config = dict(
    rope_base=10000.0,
    tie_embeddings=False,
    init='normal',
    optimizer='muon_variant',
    decay_fraction=0.658,
    train_tokens=648600000,
    steps=10017,
)
MLP neurons of a small language model. Each row is named by its layer, matrix (up: input weights; down: output weights) and neuron, and shows model dimensions 0-159. Each number is 500 + 50 x the weight over its row's rms, rounded and kept within 0 to 999. Numbers have three digits each.
After each neuron's rows is what it responds to, as a language model described it from the Wikipedia text at the highest values.

L5.up1082:521481559503500466469496533406593557551468405433475368517465484490498577509581575510573484486503436478545489458548527451491445492620375437537517540524556474562458536485491522525442546485551530409483581467553545605545446491510460581512531394574502432464559494497568469444477552589462574573453437518492502525480460477592451427525561489511483408485486528513483491517521477473429474505525524531486534400600503464480584486454596457525429597451538448462534526602457465558519580534459490
L5.down1082:487554448503503520523518466514393394504511475506494412494528503513572512571442459436446535526514540518521473531512494548502548488476491521572527477483507513500518570539457552521568408498430487514464461443568485454437632576492585469489571505530518487533539493503495567501549499420482513482474544411463564441462543594448540543557396477514429567545481502531549479457533610534501572504491535508525546547470432566504400494555581468559546377548505538546500519456572476380498492451634471
Responds to: Commas ending introductory clauses, prepositions like in, on, within after a verb or noun, and final pieces of split names or words (Brookly-n, Winke-l, would-n't).

L5.up758:491576424536549525505498612487547410501448616490547527500472474527603447458529597582407468491555528547573550518488439479494441489509455441521566514445544390540537454607487483534564510497460539420514417477478446406485491496450558520504514480436484582511519488476545526564495489530429535556550489462592446480442506457430492473546473528485430496519454552555561482576471504565440450543498490484518504527487501403398495439576481380576481575480503513563509632487444563496532556482460475
L5.down758:556537500471597506414421589526519565434548441374512486505541525499549461526614526615577535460474487505495496412523547457493585524496513554557470416444576476347540512487581496458492612385523546492491539533549539565564575430552481499481535534462535437437353431522505494506495478534444498598482584508479533594530516504454566464548610465508468533430565490477515454571550453464549518528497451423573558497486512623447472526484548448514506556566581545479571461530439467383481509495444513
Responds to: Fires on inner fragments of longer words, often names or technical terms (fl-y, Fle-et, Loc-omot-ives), and on Wikipedia table dashes after a pipe or list semicolons.

L4.up687:428536516386495466455568501453497547463482557501595570431519600430466499528451483480442371573489524490458587531546446552579474532512493509546491472498439437372452459416487536428541540501577535479496511494486546526496508475542507480507492529516539403543502493528517524527530498534553510524578514494436488560460504478487545436362479580487506586467483532450635493484449384443478499560476482526497582438462466618517511495553476525498615466474444466538507486559506442502484537513490430
L4.down687:580571566513494536554495495556457454544496464599501520561400494450518445546541536474485503400527547535505446517478487570568617563471496381470573536508472509459430555517475427468488456491399504456528460541653448543423569436438472520435582512482556470478519485503541484525511534499521556471568443515491511494489538546516548522545465454453489431589459429506472474509588547500505523459485482476398431472459517540489588507468541514414561494527451555445555530521465576452510543455557505
Responds to: Mostly the first hyphen of a markdown table separator row after a header (|---); also mid-word pieces like gress, ript, log and set phrases like United States.

L10.up757:442489530535507490552421509482531478637467651459531456477487492481480476343503557549423525459561545478450431550473564547466474610488491581505552484530506477483484500535526523418476515458516572500563527483453535456499405491515515466481545506494479556471539515498475575589468481498423524548466551596482552525529470549444561483473532492520475536477554502578516499473486500506428525398431411421589553482412497514450535482508504446445526579410400488466456438538491447493501483525506535
L10.down757:487437524551417427569514523449526534545473467431549385383533469453553476411449583536409521488559452500474510530530564482448552581517573503489569501450517518558548492589535485588483490464590444446540584402586523533539443445550467540574441498517509547430540484522494568642519416517484529459507540560487499488438422479510506416462568508452549483489521500575625539478509459432492529543449494496566552426408496476509539490509507464492567539485477600571434484514534543484502518441534488
Responds to: First piece of a word split into subword tokens, often a lone E/e (eagerly, essential, Eagles), plus decimal points in table numbers.

L10.up542:496493472455469533550603591457552448480539407541496469526497524447481487470463480590475468531471478473471526605536460493540547483532522498489545420483499387452361502521398433511543370579435499494609525554523469481570488582450611438585575413577508450518515426520480454492527446490492523451526473466566494514554456551441432562541534440597507608510336454512536486551489469510497523439468577504517509522525535451434530557557547506554409474568480498508548475516477396486497492530472531
L10.down542:558555508524427528575531459530511434567467491482471512495473377500521505431495554415439476506402510549426501476536502499590477477457577497484451420481533481488491562532516516477504479552510539437528506451516513540544537595498449478477527526479449525520448432455492498488520468582489463426465428530552495586514530535504469587531487511485451620410549430465544489504535477612586441549550542533411521476499500470495522509559450554499437570436486506538549447522466563484548480525455664
Responds to: Interior word-piece tokens inside longer words split into several pieces, across varied prose, such as ev in Achievement, ra in fundraising, tor in bookstores.

L5.up773:611534464488408528541461508458536466373465468497554428456541531510534552426490535533532559554525419467523465442504546525490441425370407535451371443483505434529445540484489483466395471545466466484555510418535524558523443509512494448446542499485482500590588499457432591462510530534560512482506583556446446542442547522428440571438521454458468578470507477446567507492334415552471406433511477515519425453409479492471490488496457492534429552580475477458586520523519573481434459435527610
L5.down773:535557573390455558586531413471538567578542449513618453545464561556531546469546464457539452405556579539450444457572477568535478514471521424538433487537459436548480541494464410479528513423446447420609447517451506492460492364559529465469484514533529487467530494506476484507484484525504491462442579510412449521525507483484476568506498503439546571457529474435550515491437381508466520468535585492483511568595521523462473566480511562417511536557535552469519462514542494520489452446435537
Responds to: Middle pieces of common words split into several subword tokens, where the word is not yet complete, such as ne-go-tiate, Cha-uss-ée, Ag-ric-ulture, bo-rou-gh.

L10.up1010:496458495515512578612481463454476564468553548550516529576523568505515469461523482549499443546482500578514513519514482451462486520434513586537523455527439488499500514532513548496456545512511526554488459491578539483445477513524561505532523439441486537511510540548559574422502492422477444562480506445481445512459504477454446375470450503503578472453523596548517499515491481539580459556527518515539506476512515446457476477583570435516528443396545434543544438536447466515444520574494452
L10.down1010:454520474339467466519537474496441585516540394448512535585545519502445437524469517406455476413494558546497497534520532513414505526529526528504577552469447493481686442550504453461403517559592586511547508532524545537429469427574450495530483568449559533461458585484538425417491522446503551506509500541574543431491536558553484471534466537463460508571451525508525476415490547464511559488505493449514449491462522585484521593564506491522486492497563487470495390582481497436423442454498557
Responds to: Final word pieces that finish an abstract or derived noun, such as succession, assignment, abnormality, density or plural -s, often right before of or punctuation.

L4.up540:510525569530498539543508473593521528520513555469516495583506561456349559539574507538544564510562502560491503420479479485436440476546547490441551549578495508376531457417536530566448465493483535484555479399439517453620595462502458424543507547482564513512518467547545472547468520535531544559549440493474514515530531513439607508455588517556438514456471606475457556503449514502468452484490450478442518431417499526529488459489530546537369516420443417515542575488473450496604541529526459
L4.down540:511539493508624430455441508583376477486516477513544452530443503522397494424579532531519546498483497578566485464513499546452547576541435540559440483510447544521492561441458495504484505485476587437537492486509567535516520419436496474325447547542581515497525478479445478472432514423501539378453464452381477593427539518489490495508440569473450474519524547502497441547464420540449548494462504502456518508488484427520463435448525434490527544530512505541491546491421504482453588549510495
Responds to: Words that start a relative or subordinate clause right after a comma-ended noun phrase, such as which, that, who, with whom, plus some paragraph breaks after tables.

L4.up282:526425470517406536495472534491482470496520596392436503521504395467444486493504477532480501530505432511471458526517529500482468556420510593540531518508537417542481516465494442464465450514518396580450510459416486486522447473507493410564518565483549521482499515424517569482480403555513327475488469555544488518590472519461416609485490487502600612487492468466424469479583471549480493526504437455550435594476395458550525496475506610422527554450489550533501408524511514437473582448545483
L4.down282:495472454444536485495540519455448561548533438483473519565460466528482527535449466453533509496524422517476462450578473397536544497454424567488557530515503594507548505519523539582436407573470587507530435519487505403510495423508452513473567565519476493488486503526457495613510493535519491533571473529451532507464441393489439520567399490512469433555539456569470527447601442605387481564501477453553512416530444395419530524539464494426496480462412531421480440396532473517491512488465440
Responds to: Short subword pieces inside words, mostly foreign proper names and titles in tables or lists, such as Kh-ati-ma, Gulong n-g, Sep-ti-embre, beha-l-f.

L10.up1235:502537499572533606505524493465503522482548473478531531531464616505450523532492420470444478512481494445408582473573510424457503440433496478433565544534511599519506438495458499460604566527459633684527491519491511531509366515521482453463526497543534394535571502539538527428479502489508544536500413542479524562482452511495411446414401490497447536406393467455560485546489479551490473472547526556490529450428436564429442447588478495402495459393499490450445554441464442572561479499457567
L10.down1235:448526488405526502492555516461505544434481409532450529464514489472601568497481560434544507538472458435472574486529473484523483467483483436581553497532563538597474553445482502581520427406485472414547505523535500550438519497498474515501500390469484506498404522592536506494485518433450400500542520523493514514456529506507525534479556473526459593536551470507491373468498577541525534503531436404543492549516543511603457454470509543538545517522422533511577494497547472422609590449500665
Responds to: Single letters or short pieces inside rare or foreign words, like Gnatusuchus, Kratzer, biroi, Hutková, plus 's after an apostrophe and occasional table pipes.

L5.up1273:425473486541564474549492535432509575536478532557438417497556516483489511574500477544517488582566486387425426519461479428476422478511497472548587487504484508440403361485481453473465421466450500585502580431480524435478494468584513494503506468453491450498476598444509524561578547547460550440495517531414484483528585513500504501513581500537423530473488544408467559456534507494485443575485533505509529584511536579429403538470521549415406524516521442423568456551612528578430450392466548
L5.down1273:527531505410511514448495472524490468580368571410605483445482399466542457490411541471470608466528517477479444454472574472487444460498506484464507418469638577461492421484520432478532484492561554569546482527484455532507587519487464534420508623470524515529512518486524609586484514494486513522528559538401518444512494442411452564455523517527461505562470428576530515476506519521575430429512548507499448554483489505426486504516478451510536406604577490449445513483615510434473535473560472
Responds to: Two groups: hedging or degree words just before what they modify (just, almost, largely, not, often, to), and word-internal pieces (virt-ually, Sur-vi-vors, bios-yn-thesis).

L4.up688:429473529508540560538483488518383532583536446580471492523465546462489454429520527468508483444535570472462538530502546428448544483456538550436526513471495483550504494523572495520531466464484559551456423473460583522490523501524472507460544440358415542306495432441444444490480554551449382481440503512450462562470509577538472509540510461519507528419533477611501526534527376437440584507502484486475535481397554476373539514524522546562525468504536459548457508555486561488476559476487477
L4.down688:512610439486545440430516495457596462478523478488581459503478517509400603479487548492431441604429467501555477503432452529572475447486422452468448534500464586470485505506513460426463507502599450452423587539519412433475507506501479564453490578551520481530461517462546503497485415502481662498570513589452525408438455478453540519376441531570511520446434537576498486478426449484559455564601488549432505590491492496505474517523470427462475493426527538416481482499512441416516482482358488
Responds to: Final word-piece tokens that complete a word split across several tokens, in names and ordinary words alike, such as Al-ain, isola-ted, corros-ion, resumin-g.

L4.up778:452494534454451504425484440459597559544563554617482507501509498495444441568479539512436425552577493436476458502573530444573496564370447590505443467448495434469480545511540477464577511410566493425473559531539584504479471449432459527432430499503495490521511447492435391542503464479547555599496492523504544440550349523545421504477528535461449512440507530550434412401542514486537529485560507569515568526535608436531543513438535508423521549478589448623534525473447570560468522485516466
L4.down778:485476497515490390504536452432453493556539390463380522481588469523532461501544493479465510567620523462513474509450501466495487461535483558566576428501457577531538439440539579565430556500506496491537502510481417514450451458520541457518464505475536543482512604478583502532483540522470455512516606485540574492402597443482417438529441431477490448536464480457579514544452439489523481601406544494483422497484497542522432540495544530516508507571552507431492446537480455458525534483560519
Responds to: Short consonant pieces (d, l, gh, c, s) inside words split into subwords, mostly names: He|d|man, Lou|gh|borough, Ra|l|ph.

L10.up1015:525570562414418495441486446514431464474586501584501582410517573481573478464372536484557494433485456487541520597520550532542467571552487511589538523513518469517462437491521499442467509552549411519458500475563462572634433501515560453496463523421480460435516500498423461470539524442446527411496522455498525589593437469632545509420493446566510514501496485487464536472489476489432572514453561399450422514502613460467421582496465497515420488376398559447529517541555478505502429461586527
L10.down1015:523499433482424519466443565538549525397457546508502532454476513462415489470530439511488496501511508415537558478500533503458473544516535469488531599457467517514528510566422549439417494565502522542495442478533498521512404437459527488428475599431534482515480440477487507570504539430429463533534499410306529463486598553547529426495383518478425495515543489496413536458455551550446475501425540462543467481508428525604538518517432481552520545493491515484476617604485563522530512539512470
Responds to: Table pipes, slashes and colons just before a number in stats, election and career tables, such as Total | 65 or Romania / 3; also mid-word pieces of surnames and contractions (Ho-ef-ler, Ain't).

L10.up914:547557486555533545391487402450531417473526574458468508513484409469453461521475533463495507535560559599529529465420511504451499582388559534408529439466494508511491446407497591434567498522388541570542563517434488453574524583519452497450525513559544519488494551492543487580420549492504536532591476495521493458602441452548503499431455560510486443486488498481542480484451560332515419555550520467484446663449501505490477561493472459431568543411450488579442447470470527443521505523426499
L10.down914:422530476520428528462460511499516593528499450497498430465519645543488504479497518478540529626554485512450546451471443555532438445458456604465467455467494509448489438474461577549484580539581524436539512574512511429493528505540449478450535470519488530587499505451491504590523394512487513440493498412537479519523512489449653454418569412471539518442430403549427397417483505479479487512407512530507478465495467501487420570579540508422478530462472598429475493566501623505569509478487471
Responds to: Words between a subject or auxiliary and its verb, such as not, never, still, now, jointly, plus " |" table separators after names, before numbers.

L4.up610:510492449533561494488506552380503536521526524527499538490537508574562521508518449578440542495490529545467511474527518602466568481420503519410441565491463562499517452513428524432393540498366542486536384547543419484565467408454460492488558480444513456578539460614565449532545495568565491431441457415562441515555519505522576437555515492554471477560451495472524446552515465452472503497566476550550620497608554492479437543426495461524480479518519521502416589499462415576450515427539474
L4.down610:519498504538502543438534480564475532583521387570554508481559505364516606525533483496422503538531552568525556516555550479496455494563522501517526506497473450465456478390463419452394534485478525517449385522435476652461496501577471480429379509489457499565533413599458540569434476493518510380520472533509460463511539459421574496473548560439462540506490584597577515488497544603465509486500470548499516451501425544528564491455475456632523490554549504492483485496562470489489575415409591
Responds to: Pipe separators in Wikipedia tables right after a numeric cell, as in sports stats, episode lists and election results (28 1 |, No. |, 49.0 |).

L5.up1232:467383484490479496508571530505494506513543526520496620488520518559456554536499527508494535461486542464483481461496457538493486442487431553499574421535458475614463547544525512508537525459451549529453438513535490540543503500460492491527399441466445548627490515439559445526469508464498514515405490479518437484557487493439485529506443502508535489547485546459428437478548537534396503538515399492495499456576464503478632569570537468514522543452453385447521513550473539491474399537474519
L5.down1232:527557458566476398497460468430470506503467391555447522508425581538419445602420534489420465468592450520571457569482525504507559441529516556506395560453561443498536526461413387445416453486535535540489508413486436465500549481443633598507608508567429442537565491557520526525514575560593583481497481579477458475445489527628516431490582455507424493448412515469468502469535566501550501501509518497465479510450491637444484505472429588490516451502423537462502535387563467486534472488580520
Responds to: Commas, periods and "to" that end one phrase before another follows, mostly inside quotes, lists and from-X-to-Y ranges, e.g. "music, but", "from gentle to".

L10.up917:524426511523527563570366470601562498501499493516482485538448501488524593465462556550491507473481548500569529542432548592399496535553443409478429574545485580503492478434456479517574485412512522461517473536464528522493475587497476557493541452492448469633536466519467498458550458552514532476517497507504542535519520477456448521536505456430494563532461508435564505502494521444494443405529505514525532501389562471474548460582445616509543473483494536460424547518442507509586514546499542
L10.down917:489448549550450406483533497423556522483475455524507459445513568490435527481450521568417501505521432524537493395450498505445523490533476452453526519431421595448434540496427490551621512523509438450571472568519499588531487539482456497488419516471444585545590492450517503498466443537536600465568454501476514539571544576463580558563427465514465483501423546468463490394502497435596644594488555404439499494544465440559494482507612541464478440468469538484542478495482473494457528448487592
Responds to: Short subword pieces inside personal names and foreign words, often in tables or lists, such as the f in Sofia and Sufi, y in Ilyich, ag in Miyagi.

L4.up320:559453454450437559587468593474618533373384519502481479580529441498432509502517521534502490538505476405503482504542486449535458415487580431544522431525536530470430507504492543509555555573580471444492563490468516493475462485475431435559550522441401490511494495456497427451503524495466500466558514534447514495521492494421534501456535523562565480547457522451579495491395515541539465504539435413477503513457508497562561513489512470475451508475490452484515529458406469473481490493465538
L4.down320:497524481497606445444501507513483493516515475554556498521537442396432508559522502485605379503552551508477507525535505559462525448578479540611541507471505491453465576452480547487536497500543504540516483461495543513493501568543479536517479524451542538439462451552415524508546506448483523469538474487473507592560559474485505392519472567402521482573447447440365416479573479551528502488443434456480624457457488481493469508483445535523489529479501506459471613486516516416399465572517580
Responds to: Column pipes in wiki tables, especially Total and Totals rows, plus mid-word pieces like vel (developed, Roosevelt) and headings' == or breaks.

L4.up1233:495484535515494504438601440554473424517495510535566452527495466500534524517423610544513454525573446490574508450544554484411480511407524592477526544511499576527534378497479564397485546521508520409515584522553470546565480461495492452505540489518572467511520590405555537485565520561651479445559444542440590537523445477571559506455525528587627502460482529544559414524439432448632433484532489532470448601551555533513504489400554433426546470479431468483521490510422522522524510447493446
L4.down1233:503519464517438465503468494472437430537546579502556520536554486487532435493514446509531437547437488498518455512461547528548506538417621503413510503534571587602556456488433530455521457610552517517576439510417432432445536502418474443506520539527513534466508422502529446530558574592555545553519521476490476473517407488603602545493462558548488544511418453518430524471458560566498546485470512503444423572550544522458429610461502475556502536515496531561554457592565458555487468466449464
Responds to: Function words between a subject or auxiliary and the main verb, such as to in estimated to be, not in does not, also, may.

L5.up147:447540425410556516435473511504591520460405515438543451457452413467442520525505470478454551499489484469502540468530560408507524485492481545475595519527457429600533458474514493403472511540552404404557623535510536467486478408461518411597521586481482490458502542524464459439489566516446455424505489467531573552495477474565515540479396541626557445405507463486539449549570535522526545460454477617581532501440582447582475519495436505467527519541511639489514554474497500580456504397521534
L5.down147:445504454503488443505384501462469461530621448560586508488516508474489447536472549470466599544582530456514500535594514543460519387522488578471529556458528530425477462385472504461534429524516557481464443542442510503468436557479557582533576450540524483527476409484558565482511450439474517586560536526433514509482470453401634560458467507485530459590485513503481496487585453426497463564519644474390444564470562447485515544529521504590365473486501406489494458388521432425504491568438570
Responds to: Fires on "of" after titles or place nouns (state of, Earl of, District of), on table pipes between numbers, and on "was"/"be" after subjects.

L5.up80:488505475481509546425495395488462534505477620527526553542515582542504610524464484507600564527503542476426492549496517514464499557490551457458531560429469469548543513516495420507511596375469524607494409494554491517568484482545544422413580507470628505464525449480487519523442407537427543500524543502426468479453426491578514446517413504520527527449487505422531472431444523533490519571607545472499554475451382588455509462536535399469476446377462546614539510449499475492535474557483458
L5.down80:514465534482422550516464496509541474518459403403565482519449503525552430457491486448429466491477556570571482442510428553533380443488453558558491387463484475536481515529495468551487433561518493441527525628530512562370491609473500502563443475408423538521479416561522595547522531482589483482562390509520471528545570518438580488362515414527408458564460548432561509494471505493475498474372444481475561429452499473446490444494531474523499550457415478389490507558602493522614518546432562
Responds to: Final subword piece that completes a multi-token word, e.g. controvers|y, tribut|e, memoria|l, decre|e, faca|de, across varied Wikipedia prose.

L10.up876:592485456532506469463458424497457541522602561521516532462443556543591466458488456600563613458524481581582418466518524425472542530529544552511489519421589427471583496511482484506544532482568435540476463501383454461475555425525515461548515494521505360538573514544534496470538529465382505510593481490451513559465485430578483431527589499467487523498591528567566490531428462561501457501543510505538381616587584430524557449605485541477558507566498532604506576488442554456544522588423451
L10.down876:511403424476547470513532555397461426490527472486412602518425463536531437486393486498514502457582630450482349520476475442438498551456496494552447542545571526562475470555546508478472464503565500579558496497468539528524416516444527444550484521470441456634523500516475429574522453573497486475540456565530436454574416521550469388414516499452481510498476473466569571489440460525467548460440598495589417596572510428557490436479516454512492526518550465579535476544623505475508482500482496
Responds to: Fires mainly on the first dash after a pipe in Markdown table separator rows (|---|---), plus word pieces inside hyphenated compounds such as first-team, in-person, editor-in-chief.

L10.up1175:473521505498460526573520447427441510493426557528580559530585489427575514452502499530497587588489486480457277569484483526591511459604560489534408547539473537422502488572504473553405452504431526526492493472493433586558589602471495459479531468505546511467514477442513487520518508607518517560459482584522536502544493572514530452468524478496504552551446496469476530431481540557481403523494413570536500440456484446445518495505448516441542499467501476503416508418540359458558526464570531
L10.down1175:556568524557474500500492514486471500470484413445555473493495521437493527465487487393555487522482461577413435476448521460513506520469507445478562492544560473491484527528471504398490514519531458505509476518474487417563481518476540452601593563473573480458519525548481594338461469516438436447440467466499551474554500544425523449535535458462471546499482461489577524483544491565481506396476589479539485539433486454540569529513569526506486542515505481533488601540545482492437451458471590
Responds to: First subword piece of a word split into tokens, often in song, album or film titles (Gu-itar, Pre-judice, Sha-ve), also periods before closing quotes.

L5.up237:474542461474455446515450471527493460520582560604496512525496460493529481529580482452450452479469461505561409542421430524539548504475552463483494481577533515528578604477479451576419593426463490605564508518460508414495472417450517519548580496520411556518477475566451501401550563489462538450492508425494533544477469589580512530476520418503485556497473461461510478572428483538529534389465479457457439502475466392484456453420512500526494543529475550504476544477478490457524473453511483
L5.down237:408365502505491512498483478635485578486514417406471507494426423603456489457508603526560506444527485504548514426509526522507458526432454387459537507417429546462511459478527483467570418499550471476483526447490529560551521541496526490526541534539548497499431478460550560534477521520454446417510518454514540494585552495495574496625412516504555488457471516539447544519551558635497456453507517491435403531476510557561483554549500489449538511453455532520409491388464489469530478487551529
Responds to: Function words or separators that follow a just-finished name or clause and add the next detail: table pipes, certification colons, ", which", "with", "(".

L4.up132:493453559492555474421484471544519536463437432531487519570437463427475563526529537505595504518475440437593504516545461423357441567457523513499475522417427491402439464579480499399459550493508566464489443502490519559498516467492488518547458497528532523518601452560501470436441549494524567489528497552572431505438479463529554466468518480478455489423588486465521578574529431492495546459521489493480597426478547455472536550554516497577463549544487491414437403401533468515634581524479535
L4.down132:594494514570517476528474488487485467437428413513472398508533460437419511424444556489512560526548535447448486442499509521485484469571448468469431604580575513396499527536491553488420528475508581415559473514456521428604508518487487481480485571448503494509508426476511483496470532529418451485627427491513542474571432522553455577450447534504466488435435518436448602560468514469471426515508455575505565388595534524549542462418507558471507585476575413373450506495535449473547449561541499
Responds to: The comma closing a sentence-opening adverb or clause before the main clause, as in Additionally, / However, / While there, / In 2009, across Wikipedia prose.

L10.up548:470509504432507509459501461467497453464436460551449471559516411414405489521427479632448493440423547546431495547548367568515500450484529484424487543534640484528524449492365611415515485511453469543447449499545602554466420556374485497513487464500528486519503415450458485467467499568588447434539421486540526508539433477454487433532536525514520502529586501365491473485452480571464493463475600562427541503496508489444497433509464567442460481455524518423620449542530505466509422539538460
L10.down548:493508525555486416469378549525600478533470471543463487442523567514456465567468582481523454513490504439536391475557443404491536516504537444527553507455520477480505584495468468543492418413504492513553517499472526529439396438471485549423458514528454536542486456490486489620533570587509536516526478447484455594447426528550537501488568548468606567545480543564538426455470480487529504585555571501485568543526498518482501514522411493511418543451556579440494565417505542467397474485487489
Responds to: Relative pronouns opening a clause after a noun phrase, mostly "which" after a comma, also "that" and "who" (", which led"); weaker on mid-word pieces in names.

L5.up172:466446515542593569515408536522454497559481514538481462455546541402518415509496482537464517596552541472472467536422538455520543442534559536523447525485461596434534441566482408493544444445439565517535435486564481439467485469451528505482519477616423547487461572492539529559456420418569529560518497592502543584401426516435475610461485449540403471585481488543406513505510455457510538467586556534507503402534533511494499533442501584471401523474529509558556596538458487514375502562484419
L5.down172:549459480535484457529538433526481543530490587498547507482451371518384461528508487434481544524545457514575408500515506491501424499464472478544514522552502582546527516490494515458613458517420559589596560551508545537444489423497559530466533633527542578520577520517422549530534417517460538527570423473512517573465467458399459462386527503456421481469570548555607469402444436592466527568585533602529572539530516570432462521569528505452520457443487432494501422507448547502483519397455472
Responds to: Name-internal prefix tokens, chiefly Mac/Mc/M-c in Scottish and Irish surnames (McLean, MacGinnis), plus O', de, van in names.

L4.up852:491561583540550475515567415451530598454543447445439518430508584448449524518534515540510577504456516466508644443549553541562511490485380460579475460568450507511494472489455475473503483348425519509519462569529457567533542524425530541502543471466454563497389527541459414406516536429615536465516481520530434503615478471596430489463463488509483562571580604440501421484544523407520571555446532473455446510489469490369517459469546455580536585545489416511491457538427391544555526544633476
L4.down852:547393502481588520432379511611522551524445457562469493441460468479583426443542512491467516462486544513478447524511480467500518452476484526483539460536509541564427487468546465584573505508513479430399513511447521423525607466537495417487509496468468508520513490473555520546480445500532538488427447519672514493446486548503511465483496509496523405485505470483598530448565524465498496433495474522514609571542454595500564480519439590450422535429507523490484576480486496439432418471358484
Responds to: Fires on tokens inside double-quoted passages, often punctuation just before the closing quote, as in "too morbid, dark and slow." or "Enforce Law, End…".

L5.up371:569457518602463487442476477442433470457452505434424520492550541521403486486487586477514509422455600656482454497430449513454507457565508624455574507505513491454541458548563531475504470453523469537508477473585468514470409533619502526563468485494518475554488481540540496546508517395549503487553421539506526413507468568539513539624456495458592456499458523645380466397532506482475489528455535553477507490460445579492598434479445459540461543397503545482424502525519516508513583531481563
L5.down371:545469459475526522503482408534403488546591460456547481589484562572463475519448586563507433576531543506508524511561487556523563535507478431529439482481410504489511526435501497447528551484446539419565489447497496508534537483482427429419448437433415475540540489549438470473439570511492465528510508560528525580509532592537493431472530514539392513524565508444543468477478433556457446504593497510481461530489432440529523558524461496462552445464497418564516505480486536430468498443555558
Responds to: Short subword pieces inside multi-piece words, mostly proper names and foreign or technical terms in lists and tables, e.g. Nikol|a, Got|hi|c, Phil|os|ophia.

L4.up92:556521620515458509525482558474373462570546513541572500511490513474453495587369425483466487513515517565412530522516575529501506485536406467473538522474527507470491498618485448533509545431490504481399554482595535480498545514498543556479492482549490556485530516522642518511516470517461499515488486540483495462498474413392463463499547504583478444482434470518663536477649554486513440512474435510561400595506525405465483535472513462462520569527499613574589453501455499557537484457514467
L4.down92:543516563456496584514497463514508512472434463508440588429538530459499552467398531475468446531508416483464494381417523455470456495552527559511474486564485473393561562552528531567523493499551518567515559595444522587523485563477446550530538575552451548628492534602470570492536548526526473504588528480579509566475551536533498516410512553584494477460438559419510465613569431497465484421479485572451436490440519510475446565445539482533547427587402497488452501497486455487543485580415543
Responds to: Hyphens, dashes, and words like to, and, & that link two names or values, as in Upton-on-Severn, 50 to 200, Estonia and Latvia.

L10.up643:481455464524565542458498540443502442453515505483549469553499514477487521441527545521526451463540547508543461499578490482546440524436502570503465540485500548497495574487519477487450523448461467449402531523468441510482482478326596542542532480487470420494531496506441569473446567390509479568561543485577484482589513537505507520507604444453413526478526529454537454538472535456551463520444503453548578388480600581428510573456437550626518505479548558437434431500481570463499517453499528
L10.down643:526640460507566453487512521583455443570497425492545570438512475582494545552493463444447555458541559481508498474356470490502510517513440487489518539565560523458495406519498479541523495541522456452463460533533489536448480484420437493531480507512605480407471518419481412337486458473505504531589566511506494451507475495555538502488495436507591407475451528614537536459503507570441473505563415461529556479489482499461542481384526496507563505530541440496474550553491426532557596571414514
Responds to: Semicolons, commas, table pipes, colons and some linking words closing a long phrase or field, as in "Hoboken 2003;", "As an adult,", "percent of".

L5.up40:589497537550577520584471369433519573558494507535475549411520495427414501439479526463493516577473540557648519591474579524461495520500471453461485424632464426540436493495481514528550555506522523513496471459491576487518448549409500420455468491541455525555553518541508464563459450484528504526497527394564414531516487440481434424477458529509581612436467570464480510497445533376419558466524487480500397558467469521485493472426525542495605520429639521469498418512484460509525505529492545
L5.down40:505503497478508506452430425370500621516576471499423543512563517555505510502419481474540524549641508500598556452505556566525544496489413604476602416483490440525503478558542600538519492503430438566596566407470524479526507531490536618531573476511454518549569446489548412454483523582528574535503482459485535443428514497558511460536485497482488472486467476462394564440551423458513456470444493509437507487373438469495476497517481535416538505507520359552528548523511473536566544593531478
Responds to: Word-piece fragments in the middle of a longer word, often an "s" or consonant cluster, mostly in names in tables and lists (Bi-s-wanath, C-s-ák, Fl-ute).

L5.up751:439457488526388524554486474443476513538469397576532510464484526522466509469617510483557500534565417539429498547540538450552417565512506480473492561500465502497482438558422516540514497513464523466483535493537500498497421532470364493546553431525439532489563498434640593541491481578493467405540438444545465487427512575466596487449535567523489467453400527496518498490532427529436518441519512507471574590495418582469545452497463474624544477476474516522474512512503471500553553572510506
L5.down751:476471544521595506606518392442499505422443513497517493480542499561566450423496526463457469540487489536430466507436546520529525479461462454583387435509527456473539600470475534600504443564458443436511514501532529503437377553605416525460547480586556481489523472570503577459479445447454530524548468487513565417574575435475493447542476520437499517496538439566488398578547501484448498421529503451486477429521498546449527481550472599522553556506545493466549513501511402540562425547552528
Responds to: Colons and line breaks that introduce a list of items after a count or heading ("three daughters:", "named as follows:"), plus table pipes and score dashes.